config = dict(
    num_hidden_layers=14,
    hidden_size=384,
    num_attention_heads=4,
    num_key_value_heads=4,
    head_dim=64,
    intermediate_size=1536,
    vocab_size=24660,
    hidden_act='tanh_gelu',
    norm='layernorm',
    norm_place='pre',
    norm_eps=1e-05,
    positions='learned',
    qk_norm=False,
    attn_scale=0.125,
    bias='all',
    tie_word_embeddings=True,
    parallel_block=False,
    init='normal',
    init_std_qkv=0.0293,
    init_std_o=0.00678,
    init_std_up=0.0293,
    init_std_down=0.00277,
    optimizer='adamw',
    learning_rate=0.00107,
    lr_mult_qkv=0.5,
    beta1=0.9,
    beta2=0.95,
    lr_head=0.00501,
    max_grad_norm=2.0,
    warmup_steps=455,
    schedule='wsd',
    decay_fraction=0.946,
    decay_shape='sqrt',
    final_lr_fraction=0.1,
    batch_tokens=65536,
    max_seq_len=512,
    doc_mask=True,
    train_tokens=950600000,
    max_steps=14506,
    dataset='wikipedia_en',
)
MLP neurons of a small language model. Each row is named by its layer, matrix (up: input weights) and neuron, and shows model dimensions 0-127. Each number is 128 + 24 x the weight over its row's rms, rounded and kept within 0 to 255.
Before each neuron's rows is what it responds to, as a language model described it from the Wikipedia text at the highest values.

The word the/The, strongest where it opens a title or proper name after a newline, comma or parenthesis (The Rolling Stones, The Square Ring, (The Appletree Theatre)), also theatre/theologian, El, La, Le.
L11.up1165 [ 92 122 160 182 133 116 156 108  97 156 149  71 122 117 142 174 107 123 133 145  87 143 153  98 125 118 108 156 119 144  71 163 100 127 117 141 143 132 101 146 135 121 140 123 140 105 132 108 117  97 134 130  82 109 121 137 148 123  74 117 120 116 145 178 145 119 149  94 148 155 116 146 119  98 112 148 140  97 111  79  77 101 145 117 155 117 119 147 104 111 162 113 124 180  72  98 165 139 129  98 122 153 133 102 121 115 153 144  94 142 118 148 110 187 166 159 102 176 122 142 104 145 126 108 180 117 149 101]

Pipe separators in sports and statistics tables, mostly in header rows after cells like Pld, Lane, GP, or at row start; weaker on mid-name word pieces and census decimals.
L9.up844 [124 167  97 133 159 128  90 127 141 109 129 128 159 170 123 141 109  86 158 113 152 162 113 144  97 138 155 128  97 134 136 155 137 113 106 120  96 129 128 142 152 113  94 114 124 118 145 143 108 108 138 164 148 131 143 177 114 127 114 137 151 174 110 116 146 117 102 132 149 123  97 106 111 159 167 100 137 143 148 122  77  88 148 123 155  97 152 130 124 108 134 180  71  90 112 143 146 100 117 147 143 143 129 149 171 125 118 131 167 118 145 123 105 136  94 121 141 127 115 146 122 109  77 142 145 122 124 119]

Tokens partway through a proper name or compound, mostly articles, word pieces, newlines or hyphens, such as Gaslight An(them), TV A, Long John.
L6.up229 [133 124 136 134 157 120 147  90 128 149 122 126 134 126  94 164 124 130 104 114  86 139 138 144 107 178 121 135 156 124 125  97 129 115 140 159 147 151 114 174 121 127 140 153 147 123 127 108 131 103 122 149 127 139 135 122 161 133 121 132 125 159 115 150 125 151 133  42 120 121 142 128 120 121 137 121 111 140  77 106 101 107 134 137 122 134 194 141 118 155 147 102 122  55 155 110 142 129 119  90 124 103  78 111 116 146 183  98 143 179 138 146  87 120 132 143 132 122 154 132 136 144 165 108 165 129 134 119]

Ordinal words and opening words of set names, usually after "the", such as first, third, United (States), New (York).
L9.up1033 [118 116 136 129 120 131 125 119 102 169 116 124 162 123  73 164 113 129 136 130 146  88 126 132 107 121 121  77 119 110 122 160 106  86  78 140 153 103 136 142 115 122 169 120 122 120 116 133 116 144 165 153  98 122  92 152 126 103 119 128 138 144 163 147 124 152 104 120 134 124 161 114 151 116 130 113 133 118 176  40  99 100 156  84 116 139 141 107 145  89 111 140 118  79 104 138 133 136 135 165  86 114 107 108 143 133 145  79  92 153 143 159 148 114 118  69 118 118 159 115 165 124 129 132 101 101 154 113]

Single-letter or short opening pieces of words in the middle of multiword titles and fixed names, e.g. T(osca), Family T(ies), Naval A(ide), T(ough), plus "on" in "oil on oak".
L11.up1105 [135 117 162 148 124 136 136 116 155 127 142 135 147 127 153 188 105 155 164 139 131 192  87 166 140 163  97 129 147 169 188 148 131 141 113 162 123 155 106 133  90 131 117 155 152 146 139 148 138 166 122 120  99 127 124 157 118 104 124 113 139 178 141 119 158 161 154 105 110 198 117 138  97 151 150 131 148 119 116  82 108 103 146  98 119 178 131 181 133 141 164 155 101  51 137 126 105  82 106 117 152 129 139 123 124 148 119 122  99 164 117 152 179 115 122 127 167 134 154 114 129 117 150 140 144 113 141  82]

Prepositions (under, at, to) and transitive verbs (told, warned, prompted) in Wikipedia prose, just before their noun-phrase object such as "the".
L9.up1309 [115 177 116 176 121 135 135 115 147 134 122 149 166 166 101 103 124 127 102 137 145 102 138 160 143 107  94 144 177 165 124 124 118 116 131 146 138 125 131 122 146  78 120  68 136 177 112 103 132 129 100 164 122 149 132 117 145 112  94 136 132 136 139 131 148 119 139 108  90 136 139 143  99 119 152  88 133 148 148 118  94 158 106 114 159 109 125 126 133  96 149 138 128 113 123  73 129  93 136 110 112 115 122 107 154 130 101 191 139 143 137 138 116 126 163 155 118 115 121 129 139 115  99  81 160 164 105 124]

Ordinal suffixes and ordinal words opening a noun phrase, such as 8th century, 7th Fleet, first time, plus compass words like South, West, North.
L11.up699 [134 141 128 143 159 160 114 104 157 140 142  69 117 111 116 123  94 112 148 144 138 118  94  97 118 123 112  91  88 141 121 115 133 161 136 181 145  89 145 142 116  72 143 162 144 121  64 131  93 150 132 152 127 147 105 114 127 142 137 115 137 100 148 141 140 107 153 149 126 138  98  74 153 146 137 125 141 124 137 118 120 129 145 135 142  70 180 107 142 115 119 142 100 125 161 144 120 116 201 101 129  98 173 159 130 112 164 135  99 162 140 146 127 107 127 118 135 158 126 157 152 109 131 141 124  91 118 108]

Mostly the first word of a multi-word proper name or heading, especially National (National Register, National Science Foundation), also International, World War, District Court, American in descriptions.
L9.up886 [113 147 110 110 117 144 136 104 110 149 118 143 165 113 136 130 141 118 152 135  84 120 159 129  72 147 157 142 107 109 105 126 135 132 139 132 132 105 124 137 105 109 135 115 157 143 110 116 140 108 141 159 136 123 157 117 141 120 154  73 121 133  89 138 159 108 142 137 110 142 129 119 105 114  80 184 154 121 158 112 159 103 144 130 127 110 119 127 133 123 131 135 142 138 132 146 143  81 131  71 137 114 146 124 109  79 120 120  95 121  85 126 112 165 143  85 140 113 157 131 132 152 123 177  97 187 139 109]

Short word-piece tokens, often vowel-heavy, directly after a word's first letter or two in names and rare words, such as M-in-ister, A-p-ollinaire, Peroxone.
L6.up804 [125 133 153 100 119 120 129 153 104 130 131 112 154 102 154 122 132 118 137  91  99 137  56 144 119 128  93 124 110 133 119 151  97 124  78 167 124  96 108 131 160 101 137 162 140 115 114 148  92 156 150 154  97 132 140 132 146 147 104 133 147 148 167 127 186 135 133 168  83 126 118 117 110 136 120 123 167 151  83 143 112 109 166  96 163 113  56 105 136  82 140 112 148 142  71 100  93 124 152 132 133  99 138 112 134 148 122 161 128 127 129 136 133 101 126 155 130 145 146  80 163 102 125 126 139 165 102 150]

Function words (a, the, to, by, be, been) right after a verb in biographical narrative, introducing a role or agent: appointed a, voted by, decided to.
L11.up1196 [100  99 140 138 106 125  94 138 114 133 133 175 148 118 156 138 121 170 153 128 140 150 138 108 111 144  91 152  84 138 121 141  91 154 153  78 136  98 154 149 176 114 102 130 113 166 154  90 166 103 124 140 130 107  99 122 161 117 117 152 162 122 101 151 127 130 140  99 130 123 154 130 140 114  72  94 109 111 101 120 116 113 148 119 128 126  97 128 119 116 150 109 177 136 136 123 140 143 118  88 116 128 106 153 128  83 168 170 126  78 129 129 121 103 163 107 115 131 139 152 160 106  74 112 115 136 144 157]

Determiners like the, The, his, our, whose that open a new noun phrase at a clause start, often after and, commas or introductory phrases.
L9.up11 [146 123 158 128 127 169 153  91 125 203 131 141 129 104 108 116 108 118 163 131 108 129 141 110 141  98  96 120 136 133 145 108 146 108 131 149 140 161  64 105 137  88 123 141 101 151 114  71 161 131 109 138 132 112 130 145 120 131  92 135 112 143 135 135 127 145 170 115 162 160 133 103 166 158 120 139 144 127  95 159 132 126 135 111 117 114  60 116 135 130 126 158 137 116 125 103  94 149 116  81 125 130 164  70 119 122 154 117 114 166 119 121 148 119 171 131 133 126 174 135 118 109 143 125 145  81 142 154]

Words inside multi-word proper names of places and institutions, such as South, North, National, States, US, Pacific, after "in" or "the".
L6.up534 [161 142 113 107 140 158  90 131 173 130 144 122 193 123 137  98 106 130 113 134 127 113 146 136 124 156 117 126 131 104 118 105 137 118 113 143 136 116 149 141 133 140  88 114 147 126 113 140 136 106 127 143 126 124 121 124 147 163 136 116 124 113 120 145 103 150 121 128 101 125 120  97 107 135 124 130 158 109 119 102 120 109 125 116 123  73 150 114 122 126 112 121 109 116 136 102 162 108 154  98 145  77 184 158  56 117 138  90 110 146 116 152 110 159 139  74 143 150 105 124 163  97 106 135 103 166 138 120]

Pieces inside German and other Germanic proper nouns and titles, e.g. -ung in Entführung and Zeitung, Bundes-, -stad, -hard.
L9.up1429 [140 151 131 122 164 164 111 152 169 138 132 138 177 157 111 109 165 143 161 140 109 118  80 138 120 128  91  76 104  86 130 127 101 122 108 138 115  97 119  98 122  63 122 107 118  96 135 148 119 124 115 175 152 133 135 140 108 104 150 143 125 104 140 130 130 135 107 144  93 102 107  86 136 154 165 131 131  98 115 123 123 136 115 146 131 131 128 110 116 135 145 151 130 129 124 134  88 147 160 134 123 152 148 149 119 147 177 143 100 123 156 174 154 112 169 103 117 152 163 141 119 122 142 114 121 102 101 125]

Head nouns or their pieces right after "a/an" or a nationality adjective, mostly occupations (biologist, football player, voice actor), also guidebook, festival, and table line breaks.
L9.up1422 [130 184  93 159 116 160 118 105 142 101 152 120 184 124 136 100 140 150 128 140 138 158 121 148 118 126 111 160 123 156 105 140 113 120  94 130  82 146  94 184 133 116 154 169 138 178 118 110 133 138 133 118 138 102 101 124 155 128 126 122 142 158 158 118 147 146 151 110 132 128 156 161 133 136 112 131 112  83 137 139 108 175  90 156 136 110 118  68 167 154 142 122 137 131 127 140  99 108 143 131 134 106 122 146 104 104 147 125 124 136 130 131 185 152 152  84 151 168 160 139 102 104 141 107 158 153 125 163]

The second word-piece of a word right after its capital first letter, mostly at line or heading starts and in names: N-ic, M-in(ister), M-ar(athi).
L9.up1034 [106 110 147 141  91 123 130 149 118 132 106 130 165 126 136 124 134 104 153 128 130 116 157 148 174 144 105 124 164  97  91 162 114 209 108 141 101  92  74 155 151 106 109 146 133  98 120 117 117 129 138 144 116 135 175 163 153 150  76 114 110  81 142 110 119 139 123 106 141 136 140 135 117 156 117 125 136 101 166 122 135 129 133 114 161 110 136 151 107 142 144 143 133 148 150 106 138  97 127 129 152 118 132 121 125 110 140 116 144 120 144 118 131  98 148  95 114 124 136 135 145 127 116 148 150 153 128  86]

Commas fused to the final word piece of a noun phrase or clause, often a number or plural, e.g. "students," "losses," "5,".
L11.up624 [141 117 138 122 101 141 120 119 140 131 182 107 150  72 146 127 119 111 135 112 111 121  96 172 145 166 153 119  75 150 113 112 143 146 106 111 136 103 134 128 130 111 114  87 143 130 134 109  99 130 135 143 104  92 118 130 174 113 104 105 113 120 138 139 125 139 135 163 123 126 113 125 150 134 152 110 126 109  93 155 129 102 148 172 103 120 115 102 169  88 100 127  80 129 123 145 164 102 148 117 116 135 119 211 109  97  90 153 148 125 126 148  98 133 144  77 138 157 140 102  70 114  57 107 159 169 143 152]

Connectives joining the two ends of a from-X or between-X span, mostly between years or numbers: 1969 to 1973, between 1990 and 1998, two to five.
L9.up689 [103 139 116 152 120 134 154 104 160 149 101 136 136 127 142 140  84 123 164 137 117 137 125 141 143 138 100 154 128 146 113 111 105 153 149 121  97 162 114 152 135 160 139 126 161 118  82 126 126 139 137 123 127 114 158 111 109 140 129  98 135 131 141 120  89 121 177 105 106 133 127 148 135 117 111 117 157 163 138 114 118 152 128 145 119 117  93 103 144 103 116 119  86 168 144 168 136 178 107 105 149 108 157 136 111 119 140  95 112 122 148 154 115 155 110 135 138 123 111 120 148 106 115 108 112 110 137 141]

Final subword pieces that complete multi-token words, especially German -ung and -ut endings (Zeitung, Kunstinstitut), plus English -ed (teamed, dwarfed).
L6.up1316 [132 145 108 151 193 161 119 141  90 132 115 142 181 114 130 112 129 151 139 152  81 132 135 139 115  82 109  97 104  90 129 106 152 129 123 122 123 136 106 115 141  92 138 156 146 135 126 105 123 123 150 141 137 147  92 150 113  76 163 150 152 101 140 154 110 147 107  86  82 103 121  97  94 113 105 127 126 125 131 122 103 115 106 149 124 132  94 127 114 109 169 101 137 106 124 114 132 168 146 131 138 182 136 124  82 164 122 146 111 155 123 140 180 118 147  97 146 131 139 119 111 131 142 116  92 112 125  88]

Numbers and pipe separators in later columns of pipe-delimited sports tables, e.g. goal difference +76 or −11, and totals like 28 or 48.
L9.up1384 [137 135 162 143 110 150 138 116 119 129  98 108 126 149 102 146 130 130 108 133 133 119 100 146  86 135 133  98 114 150 118 140 119  98 180 127 143 164 106 151 163 111 146 129 165 109  64 172 126 133 132 134 127  95  98 149  99 148 114  83 149 152 126  96 148 124 151 121 140 118 100 121 137 106 117 107 116 103 146 123 134 120 112 119 133 118 116 128 138 133  99 182 117 163 131 135 108 129 163 127 133 120 154 163 132 122 148 111 199 164 118 107 161  96 129 106 127 145 108 164 105 135 123 115 109 136  94 124]

Determiners and quantity words that open a noun phrase, such as a, every, one, this, no, and 1, often before units like year or week.
L9.up658 [101 137 163 172 133 140 131 102 117 194 107  81 125  94 100 152 130 107 179 108  72  93  84  94 108 112 119 115 151 130  95 167  58 181 125 140 146 139 146 139 118  94 180 128 115 157 150 103 116 162 111 144 130 146  66 150 113 152 129 120 117 117  96 174 134 109 183 104 107 131 134 108 152 115 110 151 138  92 101 111 150 142 153 127 101  98 166 116 146 119 159 110 144 103 124 143 125 160 126 113 135 122 108 143 129 130 137 117 136 148 161 175 150 136 177 115 171 168 138 104 133 132 161 165 137  94 144  90]

Words that directly precede a person's or organization's name, such as told, Succeeded (by), director (of), Candidate, hired (by), and by.
L6.up1045 [127 139 103 156 158 110 135 109 123 136 151 138 157 142  88 111 119 144 131 148 133  89 166 110  95 116 133  93 148 160 155 125 140 122 104 122 121 154 114  98  90 188 164 126 150 181 119 116 137 108  91 138 136 116 110 134 111 148 121 108 129  92 138 125 194 130 138  88 124 126 144 162 159 124 151 150 172  74 187  96  99 119 127  72 164 129  93 126 151  97 125  99 154 156 152 155 135 136 128  94 130 114 146 149 138 113 151  84 130 138 140 123 116 134 166 166 150 146 116 181 115  73  99 145 145 158 131 131]

First token or word-piece of a new item in structured Wikipedia text, mostly after a colon, comma or heading mark: GNIS ID digits (58, 10), Rhode, Pro(ducts).
L6.up1206 [ 98 118 136 114 116 140 130 131 155 131 155 123 151 168 134 131 130 105 155 120 122 127 115  77 145 150 151  85 134 111  77 152 131 121 132 115 134 117 128 116 161 140 153 108 109 135 145 131 160 144 124 147 117 135 147 131 144 106  61 138 156 151 121 152 104 188 133 141  86 144 122 149 139 163 115 183  92 111 106 133 148 117 140 110 106  89  71 144 183 118 173 107 151  61 157 142 165  90 128 116 108 153 128 107 152 121  89 115 139 135 136 110 194  98 129 120 135  96 136  99 157 126 129 124 150 107 138 125]

Tokens opening a new field or value in infoboxes and tables, such as line breaks before "- Time zone", cell pipes, coordinate numbers, and day or month after "(born".
L9.up580 [125  84 168 129 110 163  79 112 111 108 109 158 150 104 107 113 116 123 133 108 115 112 133 120 126 107 107 159 122 149 132 122 127 116 109 129 138  76 102 136 124  80 176 103 140 119  72 142 164 112 137 140 145  92 126 150 160 117 141 133 121 103 114 105 125 103 135 106 139 162 106 144 128 124 135 169  95  87  89 108 161 178 117 144 172 106 101 138 179 137 141 114  87 171 125 151 163 135 147 104 134 127 139 144 121 142 124 152 153 145 166 108 139 118 128  89 178 138  82 113 168 124 135 111 139 119 106 124]

Commas, and word-final pieces fused with a comma, ending a name or noun that is one item in a list or clause series, as in "Crowbar," "duties," "ribs,".
L6.up288 [142  67 122 126 130 119  97 106 128 133 167 123 110 150 137 120 115 113 162 111 134 160 113 125 117 130 151 109 121 113 132 139 133 141 101 116 141 158  74 154 130 138 104 123 156 100 156 147 115 126 146 121 109 144 120 146 142  99 103 112 145 104 165 114 136 106 146 119  56 135 138  95 123  90 117 154  87 126 102  88 140 137 110 119 129 121 134 134 122 134 150 140 129 121 163  75 140 105 176  89 156 148 116 159 139 134 133 131 162 120  90 128 124 146 102 204 122 216 159 100 118 103 116 108 178 149 129 139]

Cell values right after a pipe in Wikipedia sports stat tables, such as 30 or 44, plus row-ending line breaks; also word-start pieces like f in fence.
L11.up481 [128 125 142 109 170 151 113 150 126 103 121 121 125  98 146 107 127 110 108 101 126 117 108 130 126 105 167 140 120 113 149 168 141 133 104 166 177 131  93 157 130 101 102 139 126 133 120 103 133 173 129 151  96 114 109 167 146 171 123 133 163 136 124  98 145 153 113 145 162 125  88  69 141 132  97 136  95  95 125 127 114 137 150 123 132 105 108 148 123 165 164 154 160 119 143 125 148 172 159 140 111 143 146 122 100 135 133 148 150 122 134  66 123 122 112 118 115 128  94  79 126 124 126 120 129 194 117 150]

Single letters or short pieces early inside proper nouns split into fragments, often foreign names in tables, such as N-i-agara, Jeon-b-uk, S-i-oux; weaker on table cell pipes and numbers.
L11.up781 [ 76 139 129 156 138  78 114 119 127 108 131 123 133 124 140 151 171  96 165 179  94  98 124 130 133 125 109 145 155 122 165 137 116 181 101 112 150  93 121 161  91 170 124 132 125  99 126 119  81 134 155 154 119 134 123 167 151 174 136 103 134 116 142 114  89 138 110  99 112 120 127 154 134 122  99 130 142 122 116 118 124 123 160  82 125 137 147 115 145 175 117 155 144 143 137 100  92 165 151 117 143 111 141 130 118 115 149 151 143 118 131 123 138 138 141 118 110 117  79 154 154 146 116 129 114  74 144 151]

Commas, usually fused to the end of a word or number, separating items in a list, such as hip-hop, / Carrarese, / chemical, / 1971,.
L9.up248 [153 114 104 118 123 113 114  86 112 146 135 120 108 153 153 151 145 108 152  87 133 173 114 104 106 132 141 107 153 143 117 146 138 149 115 129 144 156 125 150 145 124  72 102 170 120 129 121 132 147 127  96 111 156 122 152 175 113 133 124 138 112 142 147 145 100 153  92 103 121  80 100 131 100 125 102 121 141 118  97 118 165  95 140 126 126 141 152  98 164 129 167 117  89 119  84 132 117 146 114 130 159 189 107 155 166 116 122 148 144 163 170  97 142 149 137 118 174 151 114 135 112  98  84 143  91 132 130]

Final pipe or last cell value closing a row in Wikipedia markdown tables, mostly numeric stat rows (football squad stats, career stats, census figures), just before the line break.
L6.up1196 [169 139 170  94 119 168 119  90 104 119 145 132 119 106 113 118  98 159 177 123 136 137 108 162 100 127 123 149 149 168 134 126 135 102 139 170 133 131 122 118 165 149 182 110 142 188 132 127  89 114 152 158  73 134 111 161 157  79  95 101 148 113 133 142 161 145 107 136 130  87 166  86 128 140 119 140 135 142 175 151  49 114 116 128 130  78 156 152 130 138 141 134 140 137 152  94 136 127 173 114 127 106  90  85 144 132 152 144 169 145 124 166 115 188 151 108 153 174 146 156 102 159 112 136 102 115 140 143]

Articles, possessive pronouns and subject pronouns (the, its, his, her, it), mostly right after "of" or another preposition, in expository prose.
L6.up595 [122 131 141 124 163 131 158 157 109 130 107 107 149  82 137 183 109 122 136 117  91  94 148 137 145 128 102 117 138 131 103  87 137 116 136 148 123 201 143 151 144 110 137 148 109 157 134 104 107 133  71 131 125 185 125 109 173 115 118 100 130  99 102 129  99 155 122  93 164 128 109 121 166 125 135 160 115 119 132  75 140 112 101 122 135 130 180 115 113 109 133 115 107  91 100 107 160 115 119 111 140 155 119 122  98 124 141 116 104 140 130 162 151 153 178  84 140 159 157 147 139 158 126  98 164 134 146  62]

Word pieces inside non-English names and words in English text, especially German, Slavic, Hungarian, such as Entführ-ung, Gr-č-ište, Sz-cz-ecin.
L11.up1240 [133 119 129 130 167 149 118 127 167 114 174 180 148 121 170 164 137 121 123 123 124 128 118 120 139 175  96 144 114  89 144 116 145 119 152 141 119 118 139 139 137  88 138 161 112 150 130 164 129  93  81 158 121  99 104 150 107 124 150 140 130 152 140 106 153 160 124  95  91 107 131 137 139 147 157 109 115  91 120 133 122 131 135 139 149 134 150 127  98 128 154 194 112 134 136 149 119 121 163  95 161 100 164 142 157 135 100 217 161 148 143 112 163 148 114  99 121 159  98 144 139 146  90 138  80 131 105 119]

Ordinal, rank and direction words opening a compound or name, e.g. second place, Third Division, North Dakota, rightmost, Red Cross, plus some word-start fragments (al in aloft).
L11.up890 [146 101 152 101 110 159 121  78 141 143 123 114 141 143 120 158 145 118 178 138 137 126 139  84 113 106 122 111 138 147 113 138 112 158 134 133  97  68 119 136 103  82 193 150 116  77  89 126 104 117 140 155 111 144 113 113 117  79 125 103 104 120 119 118 139 129 137 145 132 126 154 132 166 145  73  91 117 115 124  66 114 137 107 136 148 159 109 103 128 102  93  90 123 114 123 137 102 154 149 154 106 108 148 104 137 145 123  96 128 113 140 120 159 147 158  76 100 161 135 164 166 120 113 119 153 109 147 150]

Middle subword pieces of proper names and numbers in table cells or sports results, e.g. Port-ad-own, Sant-or-ini, Nov-ak, 36 or 97.
L6.up990 [118 133 136 147 161 139 159 110  99  93 153  94  97 120  93 161  96 135 133 125 170 140 167 128  92  87  80 135 173 153 177 165 115 120 145 145 144 176 157 120 105 111 165 141 149 143 103 155 108  90 126 115  85 123 129 154 164 123 153 111 144 111 138 110 116 143 156 150 140 166 119  93  85 134 124  87  94 142 138 132 120 138 144 117 179 131 145 101 155 147 134 123 109  94 132 118  99 138 160 130 126 162 126 156 117 152 174 168 121  97 160  78 144 119  87 127 148 103 109  73 110  96 140 118 117 161 115 142]

The connector and or to in paired ranges, mostly after "between" or "from" plus a year or number: between 1527 and, from 2009 to; weaker for "both X and Y" pairs.
L6.up965 [129  96 109 125 108 144 158 103 133 102 116 137 179  90 129 118 128 196 142 145 110  98 136 157 135 117  74 122 149 122 104 141  99 115 124 162 135 145 134 153  97 131  91 104 177 117 118 111 169 144 122 115 178 122 105 103 176 152 130 121 101 126 159 149 165 119 136  89  79 121 127  96 112 128 151 130 129 144  93 108 116 137 114  72 139 128 123 105  91 153 182 154 109 154  85 100 129 144 119 124 121 123 129 138 105 135 159 137 126 163 145 116 132 158  88 130 148 158 194 185 142 135 101 102  92 122 168 114]

Final piece of the head noun in a classifying phrase "is/was a (adjective) ___", e.g. member, museum, snake, film, synonym.
L11.up786 [122 155 118 146 147 118 165  72 156  91 152 166 152 144 132 114 136 154  92 122  97 132 127 104  66 128 130 108 131 147  90 176 100 138 114 157  99 116 110 163 125 122 168 153 131 157 121 113 126  81 196 139  99 116 118 136  99 100 150 100 123 188 133 137 138 158 138 129 115 136 150  97 155 144 107 115  91 127 118 155 125 140  91 122 142 117 114 140  91 147 180 143 171 117 153 140  95 114 158 124 123 122 109 131  60 144 122 112 110  98 126 139 131 132 143 112 156  97 136 101  69 125 152  98 172 140 113 134]

Mostly "and" joining two parallel words (humorous and dramatic, offence and defence); also first names in tables and lists (John, Rob) and present-tense verbs after a subject (lacks, depict).
L11.up295 [106  84 140 118 127 114 102 131 167 106 106 127 173 122  79 143 153 106 150 161 116 103 164 135 139 133 128 131 121 122 119 125 141 143 149 157 145 104 179 126 101 119 124 159 134 144 119 111 129  90 137 120 111 120 127 130 144 152 105 122 145 111 143 149 122 112 118 146 166 118 125 166 128 132 121 170 171 119 131 137 147  88 142 116 142 124 103 138 102  73 154 124 123 139 136 130 109 173 110 109 103 160 115 113 122 171 137 160 100 106 128 130 134  95 172 110 114 113 149 118 128 140 145 101 161  98 111 115]

Latitude "°N" in decimal coordinates after "/", plus tokens in tables, lists and name/role phrases like "Bishop of", "born".
L6.up1534 [ 71  99 124 142 124 127 118 161 131 167  89 159 136 143 118 177  95 171 112 103 142 105 106 116 169 111 115 102 122 141 103  88 118 117 117 152 107  94 177 153 130 123 154 142 138 106  81 107 137 146  99 178 119  92  94 139 142 125 120 132 151 146 115 150 117 103 133 131 109 186 149 152 103 102 171 145 158 141 135 133 108 145 163 141 121 102 129 147 123 124 130  94 112 131 134 119 163 143 145 118 127 135  96 147 126 111 132 106 133 184  84 183 175 127 127 111 128 120 128 114 103  96  80 111 157 123 160 135]

Tokens inside Wikipedia tables, lists and citations such as pipe separators, coordinates, URL slashes, and dates or names in repeated-format rows; weakly selective.
L11.up891 [130  98  95 140 131 150 101  97 143  83 144 119 109 119  59 111  82 150 129 106 120 121 126 127 156 157 138 123 103 158 101  92 119 133  99 154  97 124 145 146 160 102 152 127 157  88 106 132 133 154 126 109 154  90 122 133 110 142 129 150 161 187 150 150 105 109 158 137 119 102 137 119 111 155 150 121 134 120 108 168  90 127 124 146 152 128 152 142 150 150  86 105 135 150  74 123 173 110 113 158 124 130 131 130 147 140 152 129 149 135 124 101 156 134 138 142 132 134 112 105 121 118 139 142 150 121 146 131]